{
  "n_head": 16,
  "vocab_size": 8192,
  "batch_tokens": [16384, 32768, 65536]
}
MLP neurons of a small language model. Each row is named by its layer, matrix (up: input weights) and neuron, and shows model dimensions 0-255. Each number is 128 + 24 x the weight over its row's rms, rounded and kept within 0 to 255. Numbers have three digits each.
After each neuron's rows, "fires in" lists the words (lower case) most often at its 100 highest values on Wikipedia text that the model never trained on. A number after a token or word is its count.

L9.up490:127161103139124114109093138116106155153197152168127112106150128142103128138118105168092180122121165129138151142126116106124185115129152140168112079134111160142112132159120150110129144109134123117130087119108140118096145142125160109099112107154082159107122120150158093144144156141122143155134122121120130152136069111106167169102129149138093159111102116081139162136133131136129111128101113173145109060081129147159094096132137095142210122112120134097108105136106114147125147123104127131131108102119129158122084111114127137129129097143094134132134112110119114146153167135145154123134097120162128155124051129105138129147120098127120164102139154090128126121138167102136151095143109133108092148121099135115175149158157126112114142116114229126116131142114138130130135119125138
fires in: "in" 22, "played" 8, "found" 6, "based" 5, "from" 5, "located" 4

L3.up217:105124157139164142095091119120146100116152141094110062131123195109116158135105143103111133135090177100151118116090150138135139145116106149170156141134122104137149139120148130112101117136113179118094167105097132157143093146116139098105123117094124149181148171121118126112120094100168121132155128120152150124133167169121215125165094124139074149117126123120154122099137147157135146152096119155129122168126108145090155120118143115088138139077111124153116129152141109106113102076148127082130123108128147111093100122152099088117113132130116141104114105134136118115156116112096136113079163114122156136125144163140089163123040112114136119092145147122109107080103133109104129129128141101114140139137127114121150118161150142147103131144104133148112109145117141076135116097132127
fires in: "name" 19, "time" 18, "type" 6, "speed" 6, "note" 5

L9.up423:107146121135104114100115097105119117122120133196079133118134147161129159124118133090115105156110127120176134176106126074112132080132150106132131121140122140127150119142160135160160147109138108148153154113123165125112092115155119126129122119139094142141134124127172128166130124133161124147124106111130087145142144133137164161086121150081126120118163128200167121133132133128129107145148144124127117112200169164109121078114158153097141140133148117129154087161113105115119129157130133096159094161105188116101128134119121086130118198119154135104167107078116102173149102119143110072131145130126123118121133111119139140141166122129123127180127125149102119139157132098118105094190110117081115124170119118129091114127130103128107123145100145141101158123079127145162129144119093
fires in: "that" 32, "to" 8, "although" 7, "while" 6, "though" 4

L3.up309:123140165129152122115135115146149118140113141123110163093111205097150159094132063122131140096160116120104137162125138100089118087125152179132100108115112111167128113185156171114134082097162132135141128153128148110125103110116131148187131095143149143114161159170156110121107131134133126115135167112161119139185118125142151098128123157121141156120106113104103112122102107153107086133134098140088129145084142106129119098081122137233106129123117137139127090117173172106102103125147123106084124113129175142154137116112123122144152140139148111119127149143123132148127141171132140134133111149117121136114125161145130160084149144185143130125168152109099132147114141116133159064129141138110144136095148125126127097156136122130141127130106126162115095146140137136073152128111123
fires in: "because" 19, "that" 18, "though" 11, "however" 6

L3.up555:102140075099136156101132124129092131141154112120135163111097123123106169125119105122144077100115141146152176168147137112117141125113104175127150123126172112139147097161123150164127179098112117122119063100147132172098146114093133115116105145097136169150124127103120111156113138143136147116117097121124173135105123160115157145098139137185141148124087128153144100105119138150129123132113131077156100155072154129145118125130124149171134085127147142109143142114131123116120124114135130135148158112134122116113137113101091102160095116180130112134175102147134122062106096154122123147136144204113121120147113123117165085118136130079143116140152131152118156101132128137149084161136151136122132131128138119059152167131122125098143118149120123087135127071140101170175114143100125
fires in: "m" 37, "km" 8, "murine" 4, "mammals" 4

L3.up741:152130125131097160119132120123132106125135160112138188144134072170159109165127160093108139116104152137152120094097099105115068156116168122115149117133093164126110134072147133077140138120116170144132126136102091114143112092119158163112107129083139149098110148149164146144155160082069129132128123144105143100102106103132153098114098142098149137154165117096146146138100163154141103094168117151113101112139132135120114102139139094105110171145116160102127124124147118191146135104126152125151106146169145131114120147140124157120113097099135120132116135127143105172162135085143117109092127103166148128099128139124104127172124136127101139105109144123119117085091141157132131051135131129152122096115093080086131146136147151098115146083150143141180110114140134128122116128147135
fires in: "position" 18, "award" 10, "role" 8, "pos" 7, "appearances" 7, "awards" 6

L3.up415:112131158092175132114148124149072114132132177140134098157135175103145146119112198170118143154126155139117117180120131127107107182139129146151125099164060146103120106137140100125124130127142138131150117119136110128125144113141104129124102144119151163180129104117098119103111134087125100111128143128121159159159154149114144119150111105152139150130143098088126126154125108144122149168123135125111117131158139130111159122134137125150120103106154144122108136160128148132133112119135106128123154091125089081107125125081089109120024121144190138128142101118134132090141144128101120153126147130166120153126160094124092103111112153127145179135114152158097120132120122154130111192107159086177133136098116102144136126131166092132132116105108143146084117099162083098147110117115099
fires in: "vocals" 18, "songs" 13, "title" 11, "itself" 5, "lyrics" 4, "trees" 4

L3.up715:078121123170146218123148126149123150135122143156117131159145095137135110120122116134123064097110169121171107110116086156113181140126118136150171163168108127131123123107140131138141138140153165156145156137111092133139096127106143145095155186128133126119154134134101146136119163138095131099164104134151138170145139127138106151171142104149120071153090154109100117132159141095150110160128100116140090137106124119101112129110121091110131103119155124073125127170142169108135099111148129141128127127152152118103164126155131106111114158154143125141168168107094099119130097118126151070121102139140145132097141160113125106163136135124102131117129131137080099146146113097089113123103159161105138166086153136123106129145126113103124156155114103121138113117123079095135081079146102
fires in: "years" 38, "days" 7, "months" 6, "year" 4